Weights of a small transformer language model.
Training: a variant of Muon for these matrices, 2005M tokens.
MLP neurons of a small language model. Each row is named by its layer, matrix (gate and up: input weights; down: output weights) and neuron, and shows model dimensions 352-479. Each number is 500 + 25 x the weight over its row's rms, rounded and kept within 0 to 999. Numbers have three digits each. A neuron's up and down rows have the sign that makes its largest values positive.
After each neuron's rows, "fires after" lists the tokens most often just before its 100 highest values on Wikipedia text that the model never trained on. A number after a token or word is its count.

L3.gate253:474483491526504498473462508520505471462487494504492553503456537496501479477513503504489465538505488508533524475513512473452465503544530540486485461508497497492486478497503487493461500511488517478511510498480505543497444510491486522552473476490430498468477507508505497494499518528503527469507500481496475481479512515483477497493488461512494488524464477485510493476536516507516496509527
L3.up253:506564492522491504498500519509516552498471501445484497479499446493482503490502459462513499535459502493499488512515506488510516508516535477510444467418490471499481516470490452528455497497480511468482507467504527542506487522544517481508487497518522499484517542518539479476489494538492523487489521503510490483493497486494499451479499490531509450506567504510500497498486462515462528509475
L3.down253:557521462477510491549544488494465496527491480496437550448491504538501500503481498478525478508481482493538548498500512487502513522503469510498503473517496504554504486507477490516489469466488490500530448528519538524528505536510539457512463439507521496536514521524483506525489529532441501432489516505523509526522473511466518502453501449472542506457497522485472501480515508488501485464501
fires after: " the" 33, "0" 24

L3.gate370:463496513452450510444508524494466514486506477506471457501500498489496541507517478577490535522545567526500530465547490508519513528472482497474528507532494518460501513487459477493530509505509530536508519454474526470533508496495516480521511504489501532522571516544510496539492540533529510488475505514505521513545487519491551514453522481504523487466503477491490511459500529484463503541491
L3.up370:520540492530555461499510537516447484547508515452497537474491482489493501446478502558477533518470516505514504507456563482481494491515467509513491453514486495507508481491498482518503487552506515511520494481536465488495516501493514488539513521540511534525503512479516485507559462488544530495513521512530494521496500430501516496449533484519529501474509494483544490473524473497536506527464
L3.down370:479541473484518479520455534515514537515510537504526546434515446518469513534495537528496471473488509510516442512534529520506468496507457533485457476480509455507466440498524511515485486491488507514534479470536467485503503509508475531552506474531476551513507509466492490569556512485513491463513490500514533501493482449517498516484544484457456472519477505521512532439500494478507482484462
fires after: " " 71, "1" 14, "2" 5

L6.gate214:490513490509513548518502531524480465463516494493504499465480520495447478522496490506453500508451499474488490523505511546494505497501529525485483519486484469518537507565533505486482474495473521513510485443510533539547532468501486488537560471454501529521480490504502496514494497448514525499487477450470517490473511473504482444487489487498511526481572477476541534545547535498497508513465
L6.up214:507491494498513557538473504500466462479506498467476485512457465468484517496491527468519490512497499466479456510478473494482500490490484498505514488540488500503524531516472518538430486512478525574495545496519531510481508501498474478557475498468486495502524518469519461497500515494522466506547495510533482511485487525493497519451532483507517528487500546441512525448540531525477499538502
L6.down214:502514506447492502495479508497497502543483508515507494510490494511474487506495499452518509515503474469565462476491495503482526545530490549488506472526465473512514461517490502535504523550464535497519514498480526564470477504479517510519568499459474502489433503490514486491517513453527469454472549447478523521466499487484463488505512484501532525504505513515492533492511527542478524476504
fires after: "2" 37, "0" 16, "\n" 13, " " 5

L3.gate597:514504475496491528493526496488503492518505535485493486491487511505524500494506487546491500509525490512487523475507526514463445499486473509526548524463471515550454511475487538497448476511514492501432530484518540492492496471484466513493485468493495503507493451502476522506485506465515529466500487535496486491527516519475557517483517541527485456519491505513473501534470538534486499485558
L3.up597:500505492517508525469528517491477525503465497485487508533481531492474484489510547439481490517507513530507481503477506538484534509470545526496506490472524559522503511508534454543510472487521459509531502476531521487506524501517492522508515489480508515487507473528518463522510513499505523506520477496520542474516515547480522476504513486475488536521518536479510517532496534530530512473478
L3.down597:489476548499541463472521502533469462532492493470512456508506529496524489510487490527491495501541495453479481525449490481500498484525525529489491543480503506509539490491487479500467514517477499505541499507499518530493502497491512542474511475493520504526505505457566501550450467519477492473467473467442497449564555484514513468511478514460456506495533506528466514518504505524409476508534
fires after: " is" 39, ")" 16, " was" 6, " " 5, "-" 5

L3.gate1018:457497510500480488476498513468501499515493479514482539499497540514522447498545499448505532500498465498489524535515472456505488549549499527504565526480497479530508468504492504520544489495500531491474509470553506468478488512490507543487510473487518536517506543503475552529496512486500530468499490487490494470445491518481525540498504484487510462518485510553546499456503509514507469530518
L3.up1018:438537493504471473504514490482459475466527474513534522579501535552570480500508477450471526482524486521436529497511494454456513512544489490496511509503478477477536485495527538548517540478529508511520497462504468481474541475490491486504540463466464472483510486466499521527487517507442516501498514477462489467481502509460481494470529477482501453528497510500513512506495473528487488484565
L3.down1018:524454529495524516472502478510529477475494517455496490541495507462481457489463491520483534517501492494518558516496526468528501478529496509515496510529472507502479452475505559487487521491482497485477500473506519488468540501507476554491510489486435463518518535491493454494504455506503496525504486461496486472504501502450494501535519509526529535549539523496490527509535504475522548494501
fires after: " " 27, "." 25, "-" 10, "–" 8, "0" 4, " the" 4

L3.gate946:483503459530508456429511532474532493498517495530501491529517477514504486528473471498487488492542458496507489515516510494478478490474501481511553540518491509513515486479483552493535558480478507499464528470486542521480489513556516510479508490463532481563476510494492521481526508523472527500490550495503468509466477445526496519490458483496443520506524497533478500479478566517515475523461
L3.up946:503522512494484513517479519472524506504479516480484525480481507482500509494499477530462512519472482505509560528536465503518501520508474505519520481518556463525490524521506469506513492459472468512520527502499495527516544510521498503473520503462513502510544500531536492465528481518486508453521472460489482513482440503489518469513518491482452503509450516525531488540524485487512487542498
L3.down946:498517527491525499507517554480516538526539506523481475513509523489470479468473478499537518516499468525544445498521528516489472502484501478515525482517565513494511510498518494531492485522505536534506539468481499481483523482491510529451517496479509465465483515517501481523540510515471517529430519442485524476498476485501516490527460543536474517525479480494493501533468499513516508483524
fires after: " " 28, " a" 21, " an" 5, " |" 5, "1" 4

L3.gate1335:509470536499543487528527502560467501456495520461470496536499531496574490491507445513472509475492479497496503508551524506492478498482536527552490479487522547459481454520463511502532500461456515530470408506495478507493507518527507519558501453495482484492539525477522506529532448513445494538484488523523559498555478481459501525539487500562503509516466516475490508480503493487554539513519
L3.up1335:504500530499577512473557504505510485496462537509494514495528468482484469535518499514494529560460470474455502493501474471495523505520502495533523508541483502480535498513503464520506485575499514540470466474500523482495519563513476520512472508506461499484517510448546521488499478450503497504478478450553487442449529459537509514545470499486519503532474514497520486482490487494504511502477
L3.down1335:546482464513495547548446528467517503510502514513519476474523507483511453511508513529495519538502519491496548524509498501466501473469473481513519461473480452513506485474504516485498530543482450528476506553485526521478501484513498481480492503485455486485433472492545522500493520538498485472484496532511514521463489502520455503467489448468523501500494470466497540515510491501509504485512
fires after: " is" 17, " was" 15, " al" 10, " Al" 9, " the" 7

L6.gate269:496496492504472511480492483515499446526505480493480457536460456487500511482468478483535482539541496507517500494517496485504496542507504515496527485482530440495531495486477492504518493509550553451526504457475489499526465496524450502500532503551571480557521507505501497510532517499510459490435504520517504506489501521507514504502485499506455505504538476533526475481481483471468463526485
L6.up269:459472498519510499498536511558474484474533507517500499506477505502527512461463487518469489541546517502550489465520478514475494533497479513480457493511480481514493523497471454489511465520520548461543485516540503488511488461492526485497515544439474531475509505513473463477480516503470520551454502530470448511518496525533523481517476463484430562528510491512462477515486542457520499539522
L6.down269:471537506470489488501513536536455505519481498500485505494462489469566499516463526507482479485513543501536483502514515501478493479498522487499435488522460514542485480522471519479482463499516543485514505472550498503494514501521508477495525465490499482540500473529469486489472526533508508499466471505503497505443540557501507531468538521473498473515472541471529525488472508500534529495520
fires after: " " 48, "–" 18, "0" 9

L3.gate222:439473493464458502511444515505491514498498513510570512465472530476488493542543517496446522516529500505538512477466509477455494515513482471489477493486478512494467495519502486455460492464531503473516490441513515511528498471483499555474506469487486519509540509505508540494470503504497485510478514497514524513479470518483528526464455483427473533508497478505528488513520545543533502517482
L3.up222:539521508488481529506522519534504561503485477497566498500522502532518489524514500512502527453503516517471514489481497493481537481508490533482512473519468491502488462496525499530518482508522522478496470488479482525518544484505485507482514467512530517466503500472496508515522465507542526510474524526455510504513516505507512483490534478491460551484500505502521501487504572515502512466507
L3.down222:535500490506470491473501506446470542517495493470546468470520497484527492544535500484492524532463500522528480515479519521460529504511496492502464495518463486499481532522507504527474496485537485454490485487503461528531480507502518508481531473542481494469535542558519521515501503468497480529507531500473509548503492539473511486530467479463529509425513473455489444490536539468504526514498
fires after: "==" 49, "===" 39, "====" 4

L3.gate954:504483478494516519474526514542500413513496518561470490492525501505465472481495479525485463497515551481488478540547487530505477496501539518531499473487445501522514526521487551512494498497494474516526487546530517528468447511477562514491490498493500534520493512503509493551505493492493499425496505466499470492490519494484556589519512494483516482496512519552471502474497485509493486512508
L3.up954:502529496501487539513511483500482496486478493489533510476461492552511503506515500511531516490520464492485517552492513520535498519515479494492528553499484475510519490541492477478501521479478494474540475496492459480516502514454514523451477542488512550449498492547465540490464499536479510462516502545525518463508436488500495550504438513489529498469552468523485459488511467532525508525508
L3.down954:524538508507490513533498452575520467502489475520508503472527551494533464523453548467529494501482486521493539484481514477453488515505515500528482498528509549515523502510467516495453505511514498483485503505543526501487514513510513479490472509515482489472511557530509509495528551486530558504484486487507533517483481532530522522533511492527522475498491497453496452466501494480487514519505
fires after: "9" 18, "8" 17, "7" 14, "4" 11, "6" 9, " Ac" 5

L3.gate90:524471527524443458529515479490493512516467510499468493465487498504490564504496503478475514513514526525529501496504541524494538529461512563537541472493571503519531496516546503499544510528504480496463469456540513482547511479503493495510498499509482478485514540495503484454532552504483472499526508502468555499495530491510516482478450510546481484492454520512534484491474521511539441508482
L3.up90:520502457519482475512492481510505488487524479495500532513536509448496493508574487482491452519520532490521514520471480450472485483478488497499495524494446486506508505519514489499519514463515474550477474468502521511504486477528474503537520471499523478482489482542457504489487505477484528557524520490500503529537486518506536508497475451473496501523495491502460532495517543500464444539534
L3.down90:495520498505496504552488501500460553507543521512487505476492531414458521511515483525469518500524459530490488448523492481461461495519516541475513532503500517491542442514509513504518505470529514535531474453501494520504488493506480515511521531481509458543516480501514542539532519495487505507498543501464497533536508486491503486500460490479508524531519523474491535475513520461546536450545
fires after: " |" 37, "." 30, "|" 5, " single" 4, "–" 4

L3.gate352:540514529478485508494509484494471558508506499482533488491506499495488484524500540495472498505483492470497546493460524502462513492537450456466507446476542482505456508496489511490497491481507432531498543507548505481513484504525501512541522505502439524508536478535470456471533511481503525517493495530497511498520521510508501526523500511468524492513474501520480470489531493494468525494522
L3.up352:460501502535508497484457546484427526532461493530528521558479482496467471521470463497483473522487522504482472517474540467489468518504505464533511482517543462502506491492448502501506480458497497517493481522512489485499521520476512517490488477525519469451545448517506507482491468514520495536502493517520497478562511484475475489500526492491511511546471542482520507506551507522505490497535
L3.down352:473492487444477503514502496515427518479504501505516480538478476507498466516526517504452497535461460500467531479522515524503488463475544494454474490451520494520476525438523488493431491513509512537532509482487460486494431526490505503530511510494471497490509471525482504501543488490544466478526530437473482496496502508487524479498451477496526533486509487505469494467476492537486514486499
fires after: " " 36, ")" 10, "\n" 7, " (" 7, "2" 5, " ===\n\n" 4

L6.gate1242:532461501522450498500523500518509493450451520498502511523474516446493530518517500507499516521507475481522468493548513525530498495521491519505486506475481466509475515464503514516526534491506529508505486487490483531464510520495449460519541490535524524474440532523467521539477512477481503521469529487514479515474487504513533523493516517511475527509515469506513474527505563495473515527529
L6.up1242:479523520513535474475505561562525513527484520507509465516501513509472503485470528513519494475455497511492545485525493478482513546504522479508535506480530454469522486466528519505492461522441521468501498504521473512493523494465484521494503508447540512501494476492478541499456473474454495506488506450510496486472470516486510492485500495480505526516510454526517504496511511451538494482505
L6.down1242:512585535520512509512517537525529473481465486471504515513470511444488544511509508478476473503510473526498485485508521489534507457527483522516515507495484491467493524475472510463481489521490476493468464470515534473473512511489520541531503478468511494466491511472471469515541474505482501518486494460453505540480500491483536523498511530512497473519480538519534496483513492464499506525488
fires after: " |" 55, " ±%" 7, ";" 4

L6.gate1103:493491473491489478498508507508530517496497494498518547519561469447521485499513457480443499465506538517518498509482504481496531486488484498446533490511465528463560527558516514530492501465500475517471518480520498528487522491529551492517531538496502447486503521497513481512474518519466477480511508506479516508498529493550561482508499544498463547560496502512496507479509515527533526476526
L6.up1103:491506483521485518511505522512455524500515450512526513492489479524486446524501496485502520548503547507488524475477457509501484519524510472479529523517519558467519493496550467509468519537517532532487527479495497483473509476497544504530507504484481528484540511519503505490490497510503501516534545502521527503525488522489489514499499512534502499488504518489506523529472543489526474499500
L6.down1103:511533448507483521532479463490464500502515487512507500511475447503514537501505493518522479547520496446538533472507502520443513486514452482468468491503505497508453503533448476526487495503494513482462509474514481500490536502550514526531539528556460500515613529526451460534517533520502510524475500493467543493490505501492518498493454509535488497497475495495502460464512579481498510476497
fires after: "2" 16, "3" 16, "4" 13, "5" 7, ")," 6, "6" 5

L6.gate493:490487474477510479533483485479489495477551521502477512484492550483492506512480488553498554510508524505486520453479513473451516487524495511547500514504482503475488467511463508477552509491470504499473482489510520484509524523519474501504518554465464488500476531517484504517534537477492518448479483544555483459513498439495491508513488524520446488500516454487471492500517477501518489502440
L6.up493:513505480478439519494514520453495521516493498472487499515471531521482481508493482497495476473487509504495506494526494503486454503500496479512511517513523477502476454531461487479512488523489485545541465529502509476465524493488477508483457478483504497495462530545507449542490512488525546474490472495527466462483497505457453524542517533500476538491497489463533502506507530456471523521541
L6.down493:471524519481494516534426490512502449527544485534502500445536486484558502488466494498480490509492531510528474440525496518526494508436514498458502490524502531495576534514480474490531508518461519487498508500474532514496490475512515489484523519478489475471525516515485454487460504471494479481496531452506480524466517484468544509478481485515507518518497541544473486454512476485506490488504
fires after: " " 53, "–" 6, "1" 5

L3.gate396:523524455474503511449538516535484485523499494495454511528447485495485512471509513532514485523543459484479493510452485524458506477537497563537537466520466487504513480480458487467510532469502466491512507501530483487485508490508476538489531565479484504480481542505511528450509479489479544491493492514471516494511521471487517508515490476478450540500502474486483534464516489485525494504525
L3.up396:496532476510495560514469494484539461490536474524465491490515475530556497457516515515482490502482478506546489490496500485506472460481424497479493543506471488535464487563472475515440499473470507485490499516465505520497536485548523467537512451485546491512498480550521485493549515475461495520520478539514521466472492430479473500545503529476560495503520503511488489468458500524515471476503
L3.down396:460479478504509516500502510487510478505543490482485513511497503506516465547553507498508488485519509549580485509536470512520467472501503472544524472470523455485495465504508492492457498522507507499427502518472516519466505475471505485506485464514524491530514484471532517496481531533531492520488544478503555523499533479500542493540508512475500535522524496549505448533513499495530435502498
fires after: "," 38, "." 29, ";" 5

L3.gate1224:527549467482520514506534485523510482508487450475529485488489503524501432474470492529538490483486500529528511505507488477490505506456484493531487498473481504496499517507506491534480499505487449509555462492504507459512534505525495525505509460519510531472519521550547479470473516467488508495527517541513522450467492468501492546494502456490497514524507516533531517512535574527521506476522
L3.up1224:513512497539501491534461492522479487528527499497513475530494474524492477498469511488520485506516516485512468503518494526522513467498469482501548558489493490468494511532501492524497498475464474490542479536490526483533534500541493476532535476494485531522507531514550534488463512502500503526474509507475521517511508466495476485499478473480507504516538496528523482483471518520524527472461
L3.down1224:464533524488542461461525500510508468508555504498500525492477509503511469479503481513526528461520503493515454537546491475499505524458492458499493519489513511482456486509525450503509548515509497550541532503443474469533468487508502507531489509537504508528467550544537543476477540495570486540488534519553498529518491508527488493525492483493499526474524523525506473511484494542518523478489
fires after: "," 29, "." 20, ".\n\n" 5

L3.gate318:507509483522517502531481511497482521522497522480459512498516476451515499500545484460472518485458474487441519490484528500490556498474502470482524505487499487489494525490526478454475476559460550527528503543459547491554499497539512539502470481450517496542531525521531480524513531517469399534474472534498528516494497501525518474512501486476501516492477514456510509481509502519501538503507
L3.up318:514514516494540492519510527519495482505512513496542516529459479480461463490497503502539519482496511487498475534497487486485493499476550492507468528435535480545481512518511478499501496524464451472486430460489509507495478547494473478487518491499488499527496517486461517531507516514494488533510520523515488508526469483541488462515525493483554489520490493450481516535494521472532471498476
L3.down318:493474490516515495546527486527478498506486515461465508504501476462510489508443531493556496498473550487520436540445539519464511512510485497530482520515510520517491534507520477478544505518498463468514495511542538521459511492519483511534490495496451463505447484518540521544518561534527530492513554504504481448473498493480475477514485518497542539507507448475496507560533495512495516483486
fires after: " the" 63, "The" 5

L3.gate677:494470550485501503521520494489507492484501522547506497471457468492512485482557449516516503480519509517463523478508521515497510505509508521504466494526517498525535473556469506476513498512463484498486491464472523482499509526505483469529525464489468467514501511522520484483530447502537549506495529516513514457520554436490481478483507440556522503525559451463485524545515493490514493489509
L3.up677:498479495538457492517516509522487522465522536496489508464481473489469489525507488501524487528495512534539504430507494474491498538506499488456499477471495507487503477535447503551452495477524524498507509435537502508529497465519535485472511492516501526479532488514474500542564477482470538550554483546483461494451548476556473491512528495473516483510520545481480500491543469493454512470480
L3.down677:491497476478504507526467486519510531478483505516477491508453566506505521526527485515490526510490487544504497460483511469506496515516487560484484445478522486519490443505519568535508541505506509537486468474480518530548460502525490506512487461478526489495495494515492509521530520474474527485486506531517496501530476539460501508499540486475505502532521533507521515490502488530498503472494
fires after: " " 50, " |" 13, " W" 9

L6.gate316:472508474493489531530476501474524526483498506483549488499500469501494479496495489520495498487482457508479473477526502484476424467520497507503541511500515488450511519482458521525505486513475477462487490481518507506515495478510472480524533537505481544474565483512471488529493522494513545492544548490451511545505476491465506496481523505568509501497496490510471498506514448511512495494530
L6.up316:507494487507512467479500501536474486478495468526490515493515489545487495497526533470482503525471535504526471469487543522506545505445508478490537505467513510500536494544467547484511521535447504505488462482490443522463509485503529552500498510461474480534474465482500516493473523469509517559516492522497500485498527468481475454524510506559514519509541469535523485475481492531478505469507
L6.down316:504507499479462478478490461523493514526489546468512481514498480491516489535546486510572496519513534504477490534491493442466472485503479500515510470503534525505531489490499512519474492505514526497541480456482526485496503503513536506485472493528519504563460542527532483517505499507521490508486511493520516493514529503510502516491529506503460560494520506471548518483477495525540485478477
fires after: " |" 40, "4" 6, " ×" 6, "9" 4

L3.gate1137:483497513458496464466517459469510520505485507491543543501530514541524490485487504517476537514497476498474506530499558469468439469502519518510487521500468499531511509554500503475455493480496469527477452467437495472508489458508507496504506478472521467487513503474517502512492443509523498516448506539495528527536499520484501529521471508501470541484487492482488476478486483520542495502471
L3.up1137:471493484493503521487468503509523497508490483502489465506489490476451543560513484511528512522484513493559503488468485526504519480530507546516505530515473478507502506518497487517529480509519508490530524498479550545493489518491464490500485483455512472527491487498533532469497475479523485533504524532487492469518477497531532494515498511509530509498536444519514481514512524495517528502513
L3.down1137:511515518527522538502506521532490473520479493499476527486485493490521476468512465489489478534535519491465485536492500514500471478475492515494544455439539483529550480559476497498512510475511512455506530507498507503514502521496501472526484512496523453540499529472446493485483504482507505496491481491521518506472523509513503466484530537511482485530557511472562490524477502481493496484456
fires after: "0" 40, " G" 8, " " 7, "5" 5, " |" 4

L3.gate721:460485486511503522523499530495530542456544511529414518451508494484525513525518469503500511523460509527493500474496530496467469535500485480496479470525527490548529503489479494479533484514501493511483496479534504468506473467483501522494516506484491472549482507507481449437478526492527527522482472479509459522510485514475485457495501484565473483511497505523509509472525455501534460500473
L3.up721:503515481479484497540492497457534481492479499503498502451472491495497500498473507491507499492517530525483491482477528506500517455535462477476504472519513500498488490457501482475500451539505477563501494512515477466521498529493499483498473461504523514461544517496516552521484498486528475469462495570483468483498479474507482491495449473519449484532529527517467483498492510468509491485481
L3.down721:510514481492472494504498517517512548482481504511508499500481526478489510487485510466521542488504485505513496532500467540487466454496498504506508483501509512551529448440546567496486481568541493541489509490510488485486494508487500546461521472490485493495481540508507497480514528533490463498463522508510455458469490465537503501489452510519466508484509490480508520483531529503514487469495
fires after: "2" 18, "–" 16, "1" 9, "5" 8, "'ve" 8, " |" 7

L6.gate1078:508520533458477496546480525536518500486454505500501446518550493504515501504466482543544520540482507494532440520521487519465514518496506487501532495524502507550528481485455482511502481487499475441494490506507540479540506503469491499484505539550454500527506500491504456539475508469501532486511534478493488513497505505503463527523471528451460464485510509502516511520504520531485515512534
L6.up1078:483525518533519534489498491531501551540505462504542477464494484503506533501521518506493485474547544454465533502485500517506469525493498482459486517492532510509508478564511533534511482528514480522431516494509532546488515545514502465476489521465488475520520519509486492556493518485447479503536490506524450507520492471518487516512472463491504438492513480481461524511480502455452549472523
L6.down1078:560525504508497476478507518502512502499504535517530507482495505478478508491551468503487494498516518463524509482503506475501524504472503441514524549478470480519465520498525510473491485475497515499442484493517503489529483506522504518526523506494499490476599526526473517539466541498464501474455549494541442556480502503514503518464486489494488457445484473538480510469497485471486506489533
fires after: " " 45, " (" 7, " B" 4

L3.gate1210:515522531486498523535518443446519495522544486450519518484469521504465532503498485488503528517535474505515518555483478516501537483485487493497475474535498492534478471545483539564474507535486477498477501535491498519523524459499516462520537497471487499511502482481491509488488518478463510459436499507453482503494514490510497509483502461507516519530483535481519499508455514513489481458546
L3.up1210:524463505559486499494485510470488488497527537500527468498493486501509498499515489471519473541491530512536497547521487487481459460472466509462446494507473505502514520507491519516491492508486447545472447485535541490535542458508475523460504474517552519502493512488505533516505501506488487510536553462485529490508477451494489517503513495462491515483499505458507484497430527512512483483542
L3.down1210:488489523546497529506452491492528504490515522514484504526464520468534465479498488484496504492454489516548455533520510519523490516462475544510420446484498513544490461468548525491516495533531493492529501499498517464537508464501518492517512489464474459477545493540487511525486477529465498498480489461465472513489493516504485512495465506506499474466481502506536503498509509491484507495530
fires after: "." 34, " as" 8, " As" 7, ".\n\n" 6, ".\n" 4

L3.gate971:463480499538480504490470516530546527521497508530521517517475491499509521479462515525495511488451494471535485484467546490504501510468515499508519491474516512529479501519524482519525493496483485517509486513521555443503512474498484472490531439536462502488510500500526486488529498492542555510532485518498468516462496456435486544537526496476455492468501508467486493510466476499501489516457
L3.up971:506553485482491470439514485557493482528512493490495491488497432490473540535551480527506550526470499476505471520501523494523497425513469521499488452522504522523451485454494512497511500531505505516516524557503503512528488480536484493519508453483537489494497496523518523485520495529498492513520502528458513499503566511483489504507483543522480508461501545481475515490510546500498514493503
L3.down971:454508503520509511501492468531492495525485497474472515525539459486513474495490490504539525541479473492468493510516499520507457484488532511529533441505517552512453479478520467496501542538507427524534512478481552482516505532546503528513501503497496505539449473526489496565515485492507482484490548520503533463500536485485512469480497506505550545502441490476539475515507494483531448472552
fires after: "0" 30, "7" 9, "6" 6, "5" 5, "8" 5, "4" 5

L3.gate1001:474489509528487537510441502506502482514479503472498506511488483472453517479524483472487472478507469488490499482466477488500485489496453511525484502522528527502493500497492481468491454502505452455522522498496493498505491475492452508508511517484473467462553474503487475521504545458498479529490502496467496526528454463464514509543489529485463515499488518519470488454473506510485483526508
L3.up1001:544481540529485467489501501454482494465494480519491476509525521492520518503500476484494500497500522510539474508553553442487458491504497472517518454545484488501488480450496478493490474458489496507477515493470505494469483572494489504472543501504506498542508517509477482471544476490498465525522477536498473517500510499517496508518543484515455472463497548542477501511445447552505477481505
L3.down1001:491544533520507463514525506453536488460486531502530525485497497500512486496519474463508515497493485513487500526509524507534500533527484476454520518507439446532501527489505508508491493479514502499480508469485463543520495515535482528499500512517467476506517545536462479469502520485474494478516521494516468517486498488449485535507510532494494428504536524524525495535529520501507479443499
fires after: " " 32, "–" 12, " all" 7

L6.gate577:536516476505500486530492526510483443542520484540510499479533500476456525498517424482474505498528497506523483508502432479508523500496439560492494461449519512465506472515495508471540493548510513508456512533484482529483472480502490524509500497511510502546510511501498542523515518515502518512511487492450476519473478493541495455445546519499490496497508488429501534520496526516468544508462
L6.up577:498513497462517488512542468500469554502530522507496460503465467506469493493493457500469517502523471478467522479464474485454510474525459519565520490508521518485504475482514512513536497518493504491464485519500464517478499502498470503532500512501466450509482541454515538491514476488518513486521486507485514495504536465499480499506524509543502473500519520467527540461520516467471491548473
L6.down577:529497467498512478447499486489511516514524543510481470506537492502514471515457509503479464483502465503542490529490476479468486506494490508511513498470534521454474523509513538500524512565528463524461506497544511522516536482520518450498491546508475462498509508539499490476482529523512543508507531469515492526501500533515509495491518490485501520520500533483516509495549500482479464509522
fires after: " the" 32, " a" 8, "0" 8, "-" 7, "|" 5

L6.gate166:495506515508513497485496495486522513477492478489510530517497487457538474509543488482498499517482484466546552494492513528467488508487498543520493476482521531522513471507475493502500509486490473538472495507448534479492482485483501500520478535463549503438512535536497518536503520514518493460518501517552514556500504451511532498504520482515520495513539512565531507477480495480514506468533
L6.up166:514550463563492514529535499519498523503494502521505477445433499545448549496522514547530463496521505494494545470494500478473486496539488475480526510482535492495521492472506535497508517489503497502527476488546473485459531544549499486496553462501511474518522525486486495528522518507490520489516526432532507504498505498509465470508491460509503472487483531535468472507526459494492519492485
L6.down166:467465514528510480473515496474516488512513518507488453510503508516512520526472466486509500542527512512490488491492489475516494497530493513532539441510518521465503517450475504504544505511505505486535497503525499520517514522514487490497495526535494498494461505481481501496521497517519541474491535509465458502499495475489497509472548453557519516512500477466502521482524512495494488516475
fires after: " |" 57, " ." 10, "9" 6, " +" 4

L3.gate1313:488494534513464428528507533531482463526495519552472525525510471480479503497492494561489502510546535498497501495479517471490509463499482495477513516515510544505501491489475527478533524536523459529490539510522493506518497501460503469495507482496471480488509533493505435545492521490490484474545502494484516501517443461509547535529498505493475524484435513533546480498540495508465503472519
L3.up1313:525518467479493467478529490508487506499512545442511536513524502503537502527489493477490489501511504504511496523517547489482457515526491492493529473506534495473500508479505548494486512467515506508496501513489509570479492497528471534461461495513475460523487493477488564471514478503462469492511481496441515476476529521539481525455506486464513558470482508508534465496528525500544488516553
L3.down1313:509509515491454520442476535525505505472496497503548509471487535507511450489468535510506499484530508486557516507488490520505472471493521484544525469501520494531512506507477493471547502507459512469530480485482513500475535474512498496515533476548524479508434458498449520466476472562520515539473478502487524482462529500500508484509461511484466493541539485485481487494517460502498511461482
fires after: "," 32, " a" 17, "|" 10, " " 9, " |" 6

L3.gate508:447442544540416541532498528492481499476540509499533521523514473520491514443490444552512481505523540496509512527532549486518526509499496454542494471540483480457494473508493504509481486538468469503523512458500509488514502541520530511521539520516454529525466476522459485500501435523479526474551510476480502496540471504473519516544492539484449507523490529550501475476463490486504509484487
L3.up508:501564488502530537509520516477493471500501481550495484490483477540479527452493531503457496475504541456497491442491532507477464535469457487469504507454497558503530529516439527477504509500489524528535521488457497423486522528508506496500501490491538522500530483514518509496478474449510432500507505528521476478507476518488504497526494487474465534499506480522485460472497478487492523501470
L3.down508:450498506490495487485539493556528488476463530515473477508508521555462493458469458462471500520489533487506459463486477487476508537459494480510508453505507528462517510524494483479496516463484508504489557531536512446557460515502540511500552516490502544520521478456497518501504493502508474469444510512484478483517522513492529522546466464433514487538501538485517472482493525514426488496503
fires after: " " 74, " |" 16, "2" 6

L3.gate251:446517505536516483511495540527499553452466441522498534474497490497499525542468510475506510503542485504505540489473504507495516507466490465481530493490548503509565547512459447535514465526499497534537474520464520510500493537473521447502517500475509482517489522497503532462528508490512494460500534475515476522519454495508531458452529557541468511493478528483525524455516457512497498519535
L3.up251:458495508544512482524471502472497508541505484489459472500515475513468473418511512500497486529499513484486484514489531498518488450436507486490488441523476516534540510480518477492480504522479526542481486535461521508527462484539547500521531527539481498459503575502498518540507490531450471496520519498475466513523491520525484486504509500417502537522495521555503508476467467511542497449496
L3.down251:556497535482544475475469503492510472500522483458549501495484457454497555514510508516540475531511526531536462527471460501499540533492541517479537486512483462473474509564523490517521472516495494531475488515509493467444526523467506448554507513482459480501493475541488475513504504476523518517496520504470512516491468452488481470500474515528510499521521480502471492444509493501500464532474
fires after: "," 33, ".\n\n" 7, " resulted" 6, "." 5, " due" 5

L3.gate663:467502509528493473559504483469499467446492515527526510483466485483451516484454531469516500482527514512492484512516505461456486500483487450454543482473492497491501507498525479519494545506519476511493521466482502512534414496514516477499501506457527538513501551524489496472528483509504553481516531485487522522502436466506498500465488507467483508497502484484534508489536543503539495510549
L3.up663:477481491510473489509510481511535524506486502495510534504502482480463498498492500555484526486514506471458491450477496479548542538474466492519545489491504513492530508504479478501497483477476509507520507498519510505502478479507506476511481506453523532508497513477466487501520500501498495467526539529553568508498500521533514479513514497493496476508500472509517508480498494489477550470494
L3.down663:488474516486484492560460530534509456453518490522462501528471515468488491510502491515498472538526469485504496505463503454531515492488462511536490481495515472514472543544493481519534479493491539483490532495488471515467466511483467508499481512468501569469521524495448477505478499531519497461519498474536479511523520517532485493517491517509487470510508512478454501474491519460498465501494
fires after: "2" 32, "0" 12, "1" 10, "9" 8, "==" 7, " Early" 6